python train.py --n_kv_head=8 --vocab_size=4096 --final_lr_fraction=0.0
MLP neurons of a small language model. Each row is named by its layer, matrix (up: input weights) and neuron, and shows model dimensions 48-239. Each number is 128 + 32 x the weight over its row's rms, rounded and kept within 0 to 255. Numbers have three digits each.
After each neuron's rows, "fires on" lists the tokens most often at its 100 highest values on Wikipedia text that the model never trained on. A number after a token or word is its count.

L3.up877:137135171136179142099132116177172146171104190100131132101075139052109184149130147133080080126156223116096114104126131110110131153158160163106125128139168119130142126172119147133107097133198123174148154154128155135125084083122071097094112128144128104124144203110143104128093110100141187147109168169148092174137128217129155145129093144152120132104142129059154137129094110066097116149100145135131161180116149099146035153116109051146143165124123134118190127130145151160187106120132106144107188147150110113081081145106122125178121022146148115148130120156145075098129079126099098081
fires on: " home" 20, " estab" 13, " att" 11, "arliament" 10, ", she" 10, "|  |" 6

L4.up391:134137090161137068155110133127152119154116149143173146118192150102025158199093135182173081139135072100146131090139126122190195084107128142135092134126158135124113168090155109114163114110124154084109058115183122117132149073173164125135121133156106063113153156114191169086070135105103135102089165093128123141129138166086121131079085139109204159168205126092138149133129109172169170152081096102115159138162099089101108159102189137111086146089101117139112120110115090124123102160096145126116131111154089163143098188103158152071009090110116129091171115098079158139065131089138108135
fires on: " season" 33, " episode" 7, " round" 6, " Conference" 5

L5.up461:214157174132065125110147120114147000200109122168087111110069137094097087135131180092148118144097215173128187143115147134155141161158095167119091134120152095178093096164128112122162090086114151145160130099116128119105151128152134130108125107099114112143053140134093121160141139120101130069091178127140120154150090139158133116140109114099066109110149118109146110146125144127100172175074143146154121139127099130221115164091104100164119068125128135118133128175099090116160153109145150092098105093138081134197130123159116165134070154162131097125190108107087129126144204145114136154
fires on: " | " 26, "; " 18, ":" 8, " ft" 7

L6.up629:108092136192175130159166149195163145100156073157177132094099127175108157085117135174130113140153109163081132135123127123123168132117125090140077197138148138176095139184122106124168094142090084102088126096058115097098175153146099099158124129142124116141136081128084118131098073071115138151144158167132144110130134133184103141097102078132116091111136111081148137150142179082172132121138070156116097089133122081165187147128135095205108135083166158089178171146178110104148115162083119150191125127096103189094150094167091110112122121154136143120085142101121063119119071159123078128
fires on: " is" 45, " " 9

L6.up395:090124160137108075145106108151144111150105095055080060108159192109120118108138050162131141131107159141127153162107160138102115130121121184111224170219141122126156160203163158122154157093121174126152155100159156149171146176186111130142087114112144065143146134143109110200163088111128096134113122085122097133136065163132121157133097120160129164116163142105142134081124129122115112114147149133106123082138114151088113117211140123141139089133155181140191137126161135168092118151139168190088123151082080103123223096109096093137179132101097068105142103144135157164161173125076129146
fires on: "b" 20, "G" 15, " first" 7, "B" 5, " Trans" 4, "ings" 4

L3.up852:131108193142172162139134174106175089220032172158115162167105124170169178149144126152110102113124131182115063112124124103136149125136137081130111119103150136115136128128122152120075106156131101077126175137132145123140123124118080120088106136178149101156123129140170118177090139149148138131177213154173117165096138168118177163128098129072079079105122169067121116132120176119118123153095139144133112129099163140127000130135143177135128233110139153118167128133110165164139107084108134141126185141141145170088148137114117143161110133128061166136136134120135104112208097135125109071
fires on: "wards" 23, " Bas" 16, " under the" 9, " express" 8, "ass" 7, " (born " 5

L6.up637:116189131144108096142102176176145138159152086167122158125105151117137125148104121054159109115158150106125132102065142112140123194091184134112157114122179053120180173133115103135128123111172154063140136194178096142117171085145111091147149092181141133113133125141117101134129066154157146178112159109118127132085080157176141125145153114136081200104187075137145083141149145148092191132154119130109133103170157153173017157143105124125130157129107133165134091141057147127130205167029130124111126161139098083127136170145138149139146177142145127143137128118209140070091117105063107078
fires on: "8" 25, "9" 20, "7" 14, "80" 5, "6" 4

L6.up548:142149177196123091162128153060168103111086246154152094151171102134147105159136142134178109170162115143085119150154086111176090125124128153079118103137134099167130129107089126163083076133152121133135176131138164130111102147156111126056132102109096120114053144129101118150165127134099139120111111125125135148039101172122087144115167136189136171164187126098170115156167079161126079103131133116130121112114116034101129107139148156114123161125118151176144131106107133174102116139169177174070121138133083170124118065113115122115115119169215141065118123121131138148105139132092124076
fires on: "g" 17, "al" 16, "'" 6, " Sl" 6, "ap" 5

L6.up1:105138129145130158108135092093136130132150143097125097105147180158112092159190219169153093174104157158091123208138111100149138177121159088166072112094101133160148135134122151074126117102137122154067143124122178131086165158142097088098161115144063121162125130182151148135102104140175127073153134119080100098067119111144072164180125098168125099077095107124139150127148174114176144137149085099154113169145053155179095104110136167174074145100089083108167118148181100119104116137095144137156098098103129126113166127130060108165093168108105163103104149161171069133171088121125122092
fires on: "1" 48, "2" 19, "13" 5

L4.up568:107108160122185128129143162099100075120097111120094097090154120152139102160155161151148115102119107141115083133165107200144135108125169134100128137085133135108121143089101160139140151106089081150067176154149136142073124207121125109141156060100104084146107131155166145149154112169103128144085152155098103126089118176120148109133156106146137172094139108096175108227203221160108158168163119133110101191091131129110091153159107102154158109112136104144124152076148142133115115139165165176091142141059046216175148161129140139171042140112120086094139177213159135136129122149112141149
fires on: " " 31, "1" 21, " a" 7

L5.up460:225108137123103167093121112133105135153164133116136126128186145162080192105133112166123078147108078112109127143209173152049204131136141176160124151053079126108133104144067166123132173148037167094088099142162131172138157126142116097156112086126163114133128142150106181157076175076125135088121105143159148119165098120132158163112071167140137111118178103139199128153126135061086212165133105129129100123105166065119159122156176105081184124122113125168115164143172109144064098114097151133080149116134120091134132078100102108117124074121119109041116138136127154150071106086092129136
fires on: "im" 27, "em" 14, "l" 8, "or" 7, "ran" 5, "re" 5

L5.up833:172164116108104059122140131156116107089095105118121145122070171122107182146173145157145117115155167128132103110142109168092049112145138129079110167119119162114140129059166132168110148140066153061129081118148177090157146123134111081190108132076135082143155117153125124093152087099086148132128162116099132175162131253158110144123106081093174116104129095132142060168096135186143113192102139129193161180145121128152140152173163140170138120102129128191121125122152079152092187148147124095120147181162114169146110132155092159083126125105101207172127107153079101145096107109118080139
fires on: " " 30, "}" 17, " Stadium" 6, ")," 5, " | F" 5

L4.up431:146123125104137180100140103148126129213108108097159129132125138079118148083111121120180166145101144148132186174158148149104141129073155138134140106156153128120129137158131103091093075110145154164119157089150115100092100140123129048099147128100094120120136123143104098199123096086157048127101088177123147134105118115185105104182119150112116045122141062099131101143095164167123114120158116169148099188172166188172082130128094108134092115133109176163117076126109140121055139110067126065172128076062113191198145099132140153121195154146136116134147128097131088064159165155126084082
fires on: "," 31, " Royal" 7, " U." 5, "ome" 5, "th century" 5

L4.up650:094145073148198095144130118117121143148135150132110113076174143125148106081100132087132104120125129152091167191152118158101195147126128109079112122093145118125179092152164142145128087120134208119145111115074185154146071181085150096022158127133141114142080145140119169123141072188176117145100113155126103110156107125096159147128087071146116184137100138084140165128080164130102205111174136105152090075134109117108094089163133137079100145161094149114116157171084134122129082099080112146152190172124126074049133118145137087158082091177138134152097113100165154082097148145124194044
fires on: " and" 25, "." 13, " at" 5, " the " 4, " In" 4

L6.up306:130110151090148091152089116129152115174164145126112143126151118101114087212169152137195124073103077149126160105209128127165158116125122130128070114137105150092115143085093180208138120183153198069086130123155121136140193065135160141138111079161126152115149128158152146143128160122165180170123095164082060098144083169145099090180109093117106137126166070101133062143171081144115147194104103127111109123097138140092131128088125123173122171073089129169097170114105162116137137075145127091097102117151130088129182137096173179147070124162151103120173140134080132120111145129106081112
fires on: "1" 23, "en" 14, "u" 10, "un" 8, "ort" 5, "ri" 5

L4.up864:140132111125118146180093120150081095165082107133133075103105156146125132120110197135195148177080145130080187128177099139098132110145156128085082128121185147078108122132123122136158140183093120102125166124139123130155149130105073115186139120116097071095140076177123144126157112145132117114083130145101136208086089173162107062114171109124090115170172120126162108197177143185187145175120123133192146157073085083140110150102165115139097128099128146149145140129083146144082119121158124152145143142139144134147127129139100153155099128170107223146097151160100136097128085175085066090
fires on: ")" 46, "\"" 12, ")," 7, "a," 7, "," 7, " Stadium" 6

L5.up97:156085188113179033119108146150134168136118135147108039110056158084121114082121083100160176120110139136111120092097141114158124122175120130121148137148158163124124130106108131123134079124092143086102167067100140148110110173140134103059126096115185130171148149165119127117112117144129126109102098136094185183130122124093148128145073136139175138168123123184138138108122173112091153129137059104146108080114096094104177203181175109099122225129137115105072164177109109174099185132104126078123143156134109054137156118159182146178151135100137099111146154152133145182143170142099118151
fires on: "h" 27, "I" 12, "ly" 9, "ou" 6, "." 5

L6.up931:077136117135150148133148102147129195150107134118117101138173164120106112142113133081141106129053151176139119128152089166194091122091208171124146125113202197130180124120125121078124152182117149100069061130147064133138180142104145153158146119159059089175138096130109079144163094146211107182080118100085126166112123141140117159127116117120113118098081109161117104163150124119192107141085131167125130152156090158162078134102124125140099095078165201107158086117128169151095125147130150130105145153042070150092161076154103179158091168141083118150130082142107096136128133120129086097
fires on: "on" 45, "a" 9, "ri" 5, "ar" 5, "ne" 4

L5.up342:158144144183174176110126084106112091162122120130110074104067144098071061099144147158165077118113128162073174127169157104127167198157152121104155128124147165146154080144122124121124128095129163128106122100116183213100106179084127108140111133072075056217179098122139123132111071143107109124169148109129110099128187111143114111150095153186111116112136099130144119185082192093095125145074065143103129173150086150084127136164088141178177099091139149132108143150134120130077127152105181160079182108130157122125102117147128205138112123118148135094168096109098131130108148112106150162
fires on: ", H" 13, " H" 13, "h" 12, ", B" 9, "ow" 7, " At" 7

L6.up708:127099115124079152137114135147122134155090137125134164183091116160142091190141100062162096130126100154094180130133112121084201169162119185177164145150112125197109083053136082129096025125112154152144144161199111092093061129129144092084157118151077110095123152099158082071162176061125099116125175175135085127116126108116179105139224160057140102152130126075131133132103123136176116116130166150096121135140094095103106178125102122201165113106116127124107146161104176097194146137136135107148161059075131174150136103181154109137115125116160141181112185122184160093139124180116062114
fires on: "J" 23, "j" 13, " Ro" 6, " (J" 5, "us" 5, " Atl" 5

L6.up634:108099133116108165077188157105134122119152099095098068121160134085122153171217080119131072174150104101140169194121132106099132143084123105112109069117190137150122145127154072096128175150097194098097116158121119169100117141115104094024139149108116121153157149135171153133106055111168135163168199100130150108095119133124113122158134079119136145109094095133152117119137119168157147161127140120127157123150108188147105159162173166178088058104096148149179156140129040135127148170118213125143135116114138113146135094095127114120130184095133112143073119112150123139121087146097084172
fires on: ", " 19, "1" 14, " of" 8, " P" 8, " L" 4, " of " 4

L6.up733:169123167128135185107112125217123120095118112163114116101157162144133196138111171132160140121036131167148131133120051155130157133138110179176145121124087097094130171085142070122103118127118177117171141156114116111127134124192138123097146113118123115159065144177091102131080068126148107128104107165163125022132088118160103135104131111132080159120212121170135046100107160174076132113125116117163145107155154138128122092111128106171116136164135177112167112112071145163158153179124171171143137084158163111118103179146190105171108172072102137161105114108150097126087116136099152133
fires on: "}" 18, "n" 10, "1" 9, "ug" 5, "sc" 5, "P" 5

L4.up124:159161164135104075072128108129130113093140118113125122109137179157108085116201173053178079153101183117113098100103165099146130136051187152154091146154107124147149100126114140128175143171100135074128137151127163167098143136095146125185152072092130110115090083165181100168158117121147128152107158151112058118104099190169084109184115076136158125091098192081143139143165132119118153185086114119146147170166115091135056156133113130196119052121116135093130165148118138134127164184145152149144127106110110138091184102149124143174149195127118162064159135172137128139165131135105106096
fires on: "2" 35, " | " 12, ") | " 7, " to" 5, " in " 5

L3.up740:128126171138112122060124149155144059144106172145128105093126140128105098120159100100156076121038164137124134095099184127149145132135188144137136165122123158170130131137132095091162128159071160124134122134226123114112172155140139116148139129096132120143080150156102062132100117147118149106107182128074052162139116156140104161150115118158105138103132094078145151115130180160122157165123170120132126139154078104158100123164174088153088077156122085121176115206099128127126102140110137127102105094126083166146143089116111163154114156117137132150165128151069131073188107125117126023
fires on: "\n" 35, "- " 14, " |  |" 10, " |  |  |" 9, "|---|---|---|" 5, "\n\n" 5

L4.up344:051221128148163085146083112194083135088150161184088092141092126145120085205141188082150096116079117114094119111088119121142148123167190139114144151105144048151117107137155148124129080077088152094138127152177136118135118066109090162093155142100181146161144131117154148096140133145146106116108159173107039150119079141127071156149104127132151129090155147081138108168091141106112121167105136127124138166179117140153125112146178102169148136138125115129092118155110121120189103119144125201152129111105117091121124155162083167127118117144099161105204161130077090056085116178112177117
fires on: "," 24, " |" 18, "'s" 11, " and" 7, " | F" 7

L3.up863:146099216151093136161102106141179159176142120152134127136097126084086177194092117117133131123107101182111092164184146154061180145130183125095146149150145092162125114132105172146134106166147104112123210113158140100138089109129120147185114107147095076107145106158140097186138118083164109173046147182091145188109105145129099143110066155145151128152160130125141122160102099096078121137094062132198145146107125162108047188145091131118105147125122124146190139162178125127116086140142117125125197110121108155099085100157069099086061123134109186094151119126136111131066149148084064038
fires on: "ten" 15, " prov" 11, " star" 9, " att" 8, "other" 8, " home" 7

L4.up23:086137167095177133073115116120087113103116179148183078055141183166140170141118197130119157109089118132087102163124116117083114125135129117103149140092109146167154180174129131120147123139121157143105117156110166091132135121117118079090168061114098136158121104101160118178118105089129131096096100193085059154086108135142128154183140105087103140099141124118172140152137153093088122151142128129135074152203127177078118143132128119139191080170101148168122118153097124135129171132106153158084112157113076178127183186144146128199231141088138114132177214137217135070141162175106096137
fires on: "1" 22, ": " 17, "-" 12, " " 8

L5.up234:148078116179085162134099161089150177134182097143133160090118141102105143100145114160163128095107097146106101153193095076134150070135140175134106153121162158136136105162135172118163146131124157193087128108137156040064095137096156116129142109144143124155105077152121175157076103135163144065149174115099069135138134111116192132117148101148080161054123125094127157130084191154094159139162075108141148178202175092103057206175087135142109114123136142170103115112142123155082112151159140108062167053177112159152109149075174132129107111148142119099094139117157107099118096112096054117
fires on: "s" 34, "p" 12, " p" 8, "es" 7, " P" 6, "S" 6

L3.up280:144097150128105124127110071236151126176139147103076125151116170101117148132109119152137148141090114163138088122140177073082175139179192168083153152116151098193141108194137152136084111158130122164132177165123155141165091087121082141096117119097144097136129162121139123129129086075173099133088141175122115162133130141177130119096044080135218097149149117098151105192126131071142133141132105157166146193112132170149120158121116111080100149107129156123160144134134132154159166153148120147109199134163115178060090169105113140141118102152148165109144174143102077088146160120104100118
fires on: " ac" 13, "ally" 13, " express" 8, "ively" 8, " Ob" 6, "ither" 5

L6.up81:154108135124161086150118148105131112110123141079108121196151143127121164128065135084174109125089155145130122063134114085145179160138180092185079131160115089160127152089098093148169111079157162105106123174201103164120152121154172048149176099140107128114141146141111088134103062147086151138103104184081179182102055196130106120203116138100070135105129109093130125107177072156168065129087105151169100124114128136184111153154106143120070183161090096135171078139072142119152142189070158112137117161117094152154130160097146160143081142133116127173189171109160174105180150166076092149
fires on: "6" 20, "7" 14, "9" 13, "-" 7, "te" 7, "8" 6

L5.up643:188129191129129118113109145097101097141142076101131106129106099132106126158201116148140116164093144144129138144154134089097138169099138107109178121107088167162140094097120078121112115167108167099104113114118136179111129129165124117084121119158081141151145214170129129174151173115153095095111143128204089132129123100126186093124088123140130037110143091096158157094054108109100177193079159120164118197122112091139157122182076062152159150117084124067100155112117112176117125077093123133143115142172178101120119119131159112144080083136103092129138116148146100105115077135140129116
fires on: "a" 14, " un" 13, " (" 10, "un" 9, "s" 6, "the" 5

L4.up247:162128175168186108162116147040168118173193158136098121156152107022123164081159106159161142133201123141101154120139119118202128115102112205108146080111104062044074140149154147139171119173105117175086102107222172144153093091149153091105120095125168129136119103126141153135115071137136174117166163122100137142085111168116161128120078109168125148120118145171151162126082123161126122140132042130125158136134166167165103135177159124073140104082126126092070135107161127157103096126088120088093160154171162115090145161053155137105092148120144123097124126136143177139097127102116115100
fires on: "s" 24, "ly" 14, "ers" 7, "or" 4, "es" 4, "ra" 4

L6.up62:109154118049124160157089095138104092055080066160155107137126118171115074114125144101147130091095122142145086186102158175064124128156133106150122091088119112147157122122206099105131091117096148062159125160135091073081167189157120120114146128146172120142145165135122074138155056127197164140116166195099131192106124139107184157168122063153100128081132168066146114133156110081173131168135164161193114119103162111080116129140093123128076088093085116090142164153140136113113086141161134139150127179138141204079124134180114160139129124159166117106119109090188102076056188177126122163
fires on: "-" 14, " on " 12, " an" 11, "f" 9, " An" 5, "\n" 5

L4.up476:090167112154162089113086119127101129131142162168138106101133170161110140075116148081099088142116108120049112151071089191093153149155124133130102168103135118118164106134089167126146086112141240127138133106097145082186133165111115098097155138175112140087141121148138091138103103164126146135079115156145090158178154145152125119114133085111120138131125140133147143142116114075123202139189081119138146102162106153147092087154137163127125172154095141150108141199025124150174090146102103174146207099151136071076161115149099096106089057139137147129164149101114167086105148097138205066
fires on: " and" 27, "." 10, " as" 8, " with" 5

L6.up207:134102142191061106142121183160095075141051119163147167108069121100106101161143206146146085106083114151137083179169109095125128147137118120151123119158132152197105127098136145130143094101133099122140124132158108133064121135097144137163158131112114105176194108161081107072173111105085161106169203104075097176149097144164152139124107138068161117123141129100141122161110145098122176166109142141156101125112142132089118131172115137182088114132138123157118216113117122118078165132070189183151115129114080148119093065137159111140083109079120149157113143097098070114051092096089091143
fires on: " " 53, " the" 12, " f" 6, " the " 5, " s" 4, "15" 4

L3.up137:179115159113093098165121124147106112178177156092145122119114150077104135130106150121140095137134141191124174181146171144084177153147166132086160082117153094133103125129113139131094115140140107111121167149110145113131056097092144170127151132061126067133189130140146128127148112049160193159073163196079127147165093124093168132102067132122184096161155069112130115144095089119088135175104125124179089191107117156074058197150109111145113099114144109143150146156121158120100116139165117149122181059164141168113136141107086090126103175170154114143120171153130113114043121143090048085
fires on: "ten" 14, " viol" 13, "ven" 12, " called" 11, " gl" 9, " build" 7

L7.up318:121121210167105068142095143088097108127092137082138098096114147107103094093116186136115144164117142152123130125102121128140168074208115167093134173139160086126155158158106112102163143139136146091147085107165103076173135056193157141142166141137110100125115163088151086175150140143082134131089148139070145104133140120121096088144194107155091083093152112144128098107131153106124139141088120156098135109114084083160148145184123118171091116187108121164159118141133172098072149134146133106067157138183110159151132142121088180186118163132132145115122101125102146134163109149173129096
fires on: "\n\n" 84

L4.up654:153105192140114138152091117115102089139096132179098098110120132179147133084163158189101096128067161183110155143131186144118169161104163106098115107076114128103113066128135143058145181114103123152143123078083117114129089169094142136081156139120128148138144140144099096201167175152103118101093190149114080112125105147220169116132129061128139076117137083111128084140159173102093126176147131140146082096095119075153095078125159106104112140159101099104077126124139091096110174111169128134137127073129133100176140122147186146170110126146209102061156098052110122097192205134134101070
fires on: "." 49, "\"" 19, "-" 11, " | " 7, "; " 5

L3.up789:164105158117189171113082158184028125175159157100156098125111149057109159141160148147115093123133100218113154120172101157117147145141145185129107143106131092245083116190137142132116081117125129113169175115126152143162124105102111154135141104159082111095146157151138145150150141092156172126102103156077156119120079169079153068140154089076124139124195088085120111177109120134092142195063135138189135106107148095074044134119133150132097131132145109129128157136122116187110190151127135117120147121146136168142093097119119093123092212155183146093104173103109132096097152126118107135
fires on: " fac" 16, " en" 9, " down" 9, " member" 7, " hon" 6, " Ros" 5

L3.up111:157182184132111090145116175087077110089129093093154117119180140029118134181155142114126101158130159111116085153177142151105173137114154092130131091161147097123106135149127135155114135169087131147112156161143147141138122091117125171150166137067107070142132108164142087183165127099172183156074107166088151145150047118152152090119090153078107198085155100149164115152140088133163130159086105122185129178101082145064106200146097128157101127102121081169133124140142137134168134165189124123118163069130124132174100143161102136150049187153185120103114157119135104144030182142102045100
fires on: "ten" 14, " sit" 14, " fac" 9, " called" 8, "ator" 7, " out" 7

L5.up840:190118121152149150099138139131094082087150172126150136114121107129122109130165194163142107154033147138078151143159113156117153128144142141091171138101131044079113100184062150125145130085148181134159160113105161170065103153119146106098152125021186078179116118105134132178190135137108150106056122119126137145089146160135196122132132129114182140064154112139131144123114132158161191154126117117115120131106129119152127120164084043151174091087126108151054165103140125081103116156098163117122146135142089144128100079136118125132142084099184140104139105104135095184122152124098097154
fires on: " re" 22, " w" 20, " " 17, " s" 16, " t" 9, " \"" 6

L6.up811:157136185157127089117080124092149092120151153141134121146161185059147092109141072122191131169158064149118097109150138129105093104129152146130170168107076110143126180134101119136146130119067156124123130079137143137102121089054129165103165108106133046157074157114112106162139116098103160160069109123110170150149091183106137099122168088165105105128154089146128154167143104170155159165146087113163170111077079093113178130140185168077101175109101139186138090101109061150102173139107136151063168118192117167065126140100130136143151132101124095154144078134109089181103164150125123122
fires on: "al" 19, "'" 11, "le" 10, "akes" 8, "ary" 8, "re" 7

L3.up826:121132167124172117133106103199163141155115141112122128148114182087123129148148147116117069135133096092110119143151153047131171130134172131083116135135172113175131116157132164148109101152151149090143123151099172164129066065131075127087114116107131096217131122111153071149103102066174169133074110186100131215097105157149117111089093127131136029069155154137138113184145153110087134160077100143156149205099133139210094118099143089115113218110103153109149131136144162171115103135135112093103199127164127129095125145120139126115121117155110141105131192091118028113120130095112054075
fires on: "ally" 26, "arliament" 10, " Ob" 8, "-H" 8, " home" 6, " following" 5

L3.up904:132107148119161041120119125162092083161074187159104125093203146176084092090140128140106176126112191086174111097127107168142142117104128132138082134120128131214116124096131137147109121125088131224127195142105130163156087149117131191117129144139119119086111130157131108160155123121143141111147128133126142106081120122112176184148126106185119178134169122113130126169214153117139132120116063150125105156063133126207042154124088124152098145131158166128139132152143108075088149147095134095124156098136125132151138085143164113119131179145064136122130169176111111132114192121135091152
fires on: " en" 22, " gl" 10, " Turn" 6, " general" 5, " par" 5, " En" 5

L6.up641:205191110106065177171143168212162147159143116085104086093111145106090134104102127158158133148097136141096054151114127161122116152145116085154137094146104106194166109179138091094125132155155111103168130129162163072148128106162165108122184108146099117100152109097188123071148162099121078098129135102147162139167040134102142052104175101167191178184135066152164127149069157096085177130102174116146098165102128119123129087050147098138181073192092123135162071127095189152144142116102148149156155094118121107104176113097136157098155157125121158135116166143124138110127141130114080073
fires on: "t" 23, "al" 20, "j" 12, "f" 10, "d" 6

L5.up709:110066168162098201086091150112093030135139109169100161097088089060119141087139167168229090113095172184103151116146104086101140150152102137119144132127117114157127107149092164110111099099150185117125121176126167142066110122082131124124159121072146074119155088148127117212157118113120104112122173105106077117162103169205138108178117123155146064112130185104144173145155175162071194147112124101178096155153167109089135113154089121118062127066102134097134161161134094090082131097130162085131142123115150138109109124117145169132138104102153155089143105104128139077148104091099104164
fires on: ", " 54, " " 15, ", B" 10

L4.up143:117097111138124096117070135178132101124081103124120082122143136108143140146121169073157077124083161150155135127111146132111144111126122182147187137152140108113152190137166054107109063165201138084146150150179075108152123110157134154122151131138154126076086196106162125155170110172100095119108043184127119187124083121132131108156161130149130140146200112084154091131120157122142139109136169124110061150159121141070150127119167077140084124151107172130206122152071147183166145103089135146093198094141107107100097156215080211124140120151137155156177091107098185099117148122086109073
fires on: ":" 50, ")" 5, "\n\n" 4

L6.up978:155105120138156143145107155152085159066168168176165161067115160071070134131132179077152089152092080075099140129097150178123155092099134155162093191093194117094117167164151140108107110074076183134086142198145166080109069180134106124085146119116139122139120156157099099121099155170114136146087126151099153090153130152097150137181112080081155060132138138121099116156131133112140124133154125144158082150143078120113144124137184141182122180107091153134117140184096120168138101134108192193097119094135131119151162136184096142164172131127163152115183101095144099063120098132110153055
fires on: "," 26, ", H" 11, " |" 8, ", K" 7, ", N" 5, "s," 5

L6.up443:097098143153150143124181115131119138106155096110148076092182153095089177074161098147124069154140104110076117136123173128168138098098242120091077140049177081144137142199147100106131096111110143062162155126123160197088099115108103107082149095114113100088112127098152119183108071157138117058110188133084100111105125147089163105194089076103136100112129120074125122123127166101180140149178117189116054111177122174158098107092150137108106086096139167090131140118118137124139115117088161082168133173130113128130161094137112155117184127158115148137130120141150098157099095151084133079
fires on: "2" 21, " was" 12, " is" 11, "uring" 6, " p" 6, " will" 4

L3.up487:108127140143120119151086156153132183184119183155129139134098116058093166170085091146105167063086103220129142177144133097112161126118208096116138160174141134181126117142096152127104137191097102121109132132131150105144060132122121175152110098159162103154131150120150131255112106119139139155109129151077140171078141148135180150133081100168123098121150134064165113150140106148127138150120092150148129103174148127099028197141084151149142197135138104124147132152121094128117118122152114120111146076108140171115102183133113135133099154121191181104121186090122141094093136129116103047
fires on: "ass" 18, " view" 10, " Mexico" 8, " conv" 7, " New York" 7, " express" 5

L5.up469:128160100121158050108131094124137126122120103121109077132117177117135137148128133083130087131092166105141092226122114133168127094115134121153103119148147125147140172183139071112106130123084083126093105079210141116114152163141187095177130102140066112125114137135144111067086152116172111136112171114079086164134144134186101139098160138095070097087128151123154119139092123168123092150114124154128138154059107157167081194122174169157110068137124167125168125132191138149138127126179123166122120140061110130110136195098146102112069150124093089141154103102142135123125091169119120043
fires on: "a" 19, "ts" 13, "on" 13, "os" 10, "ia" 5, "land" 5

L4.up817:128139124149075152088124112136128099121082155109153150109161158090137078126150160111179105101094161160084165160138165084185217142151164118090141179101099109186130131135092171117116129129120177152109107110189206100112128138133125092115152111148123131147113133145086168102124127149104120055105169156134107172121104152164138149180155133146142136099152089135145141168085147042124154144127091099147152135155126137200096166131165068160102120111089099106069103237102078095231115160134144089084118102146127197144118137191154181156089110130101110081191106111111129092149077172133129076
fires on: " |" 54, " | F" 14, " | −" 8, " | P" 5, " | " 5

L3.up469:069130191125132051106132157075113134144121126151166129118159098136083089157101133124121140119161122204118142056129067136126132111156136172128117163150134124058152117170130138156135126135133161080139104124154116103112118117145110121159125131205152140176181075121152099143067125199123165107113159111152146076120163111053117140094184132177054039114123084071140116121123176129098153121120063150109124089099183135138117143142150137178166145131136109113115119119107137171115160106090137127123126111135169160107100129127136164099112064093110160100076142048140119123161204118152129058
fires on: " played" 19, " ft " 14, " fre" 8, "ason" 8, " cont" 6, " returned" 5

L7.up513:098153167143162148109151127160121107126163088094178115149193164098125144110110069085127112157113111169096171188102136135104100090117169160169099127136181159126146136162097146075156163111104162072126062152121160100118086077091082144078168127200072177073136150161181125158091160163138098143077084114112107075142195167169110080143178068167105030136110098109160121098131185132134127125227103175127101163110127130115149116119166136112075142181145174115197074123156091168084179116111111118098134110137143142126120165114059146145128159138103143107103115114100068107141099143147115120
fires on: "\n\n" 63, "," 19, "ed" 5

L5.up348:113132112096153132186117129128162089148128126191097146103120077126149127144124160113134143086086175138122100106129089154112129152101118093142103078092121144137097162128170133088104120158140170032120080140152090147094147133160224096117152110174154130125136110139122165153127107117120158179186068140125073118104109161131116095099159095075078148187162102119134122131133165187128119088110144139141146156126110173189089115123093130097048103049121141153100098182106151162132125109127137139145128138098141093065158150130192099145083152120106155157209153104126130097124137141140091109
fires on: "1" 28, "ort" 9, "002" 8, "el" 5, "ug" 5, "l" 4

L7.up48:111117176147155173119094116143111101151113102105145134082091112124091148113161158169193101175081184119086117143141098159063153174119140129086171136136131080111161147157167171122107150096147207154116137111112189129046101144099125104130150086083157098169111154140133172163145095151125150101142101121196110035103122180162162142130128118100186128161154138203138164122117084157169154137154061120161097134137128079125143127143065114114110157116122130140136181155091032115101175161122153119113174112154107101157105106136084110108181087107169132091160205108148155087078138098090178182
fires on: " \"" 25, " a" 9, " the" 9, " $" 7, " The" 6, " " 4

L6.up3:148144191158139154152172070114132076186148103104126102108132137131121170064232170103153135088095139121070125104186146109101162188151150174099119150109133130161132102185099141107134119137136157161143144121117086169075112138088143103141139087098123134132131158097143210105096150100133100144153159116153087097116121113126168074107139138134092073111112071109175111159081149112128169159133125164128105151111117118174129120112121140085131110100108141083090146143113133166120161155078121120094172115153146111144140144115144139132131097095161109148113149134150110143114096130122129094
fires on: "un" 19, "on" 15, "us" 9, "re" 8, "s" 8, "n" 6

L4.up1011:120160131083164082080176133178149138075082091199087066125136149193147141174104152123082102159089091220113129102125198134131108128135174179197115140060150141152142115151127123096134145089125098043148075084140107095145123113158147190155114123099109094158110094073110125142126120139177213195165147153097112128150109181153097138113076116116123116126127174122156149143153141107141115158111147143097143112083090185129120114163128157172079126126126130082211117137132109114141124189088149161116148170118084151131179094138099132144130173082137120171112086132093123091119121103121083095
fires on: "\"" 20, "." 17, " " 13, "13" 6, "30" 5

L6.up199:160099185096114078189116174116120118133169123135131100098094054129101152086161162129187180144071151150071122128096170108146178110179102121122104079106105149084170107110088131155134189120132118070102170107164114170092100157163123174104113101136099085134109108165124180155124067140140130132167081187174155162178090175159141113122130143085122128154163125112129054118120176080185164080115089132123083116142109099066138131116122112099161142123133117123093109121158091132107153091134161150105122160090150112155100125139106156207126169135170097116141118113117125163153135123102115158
fires on: "af" 21, "." 20, "h" 19, "w" 7, "ff" 5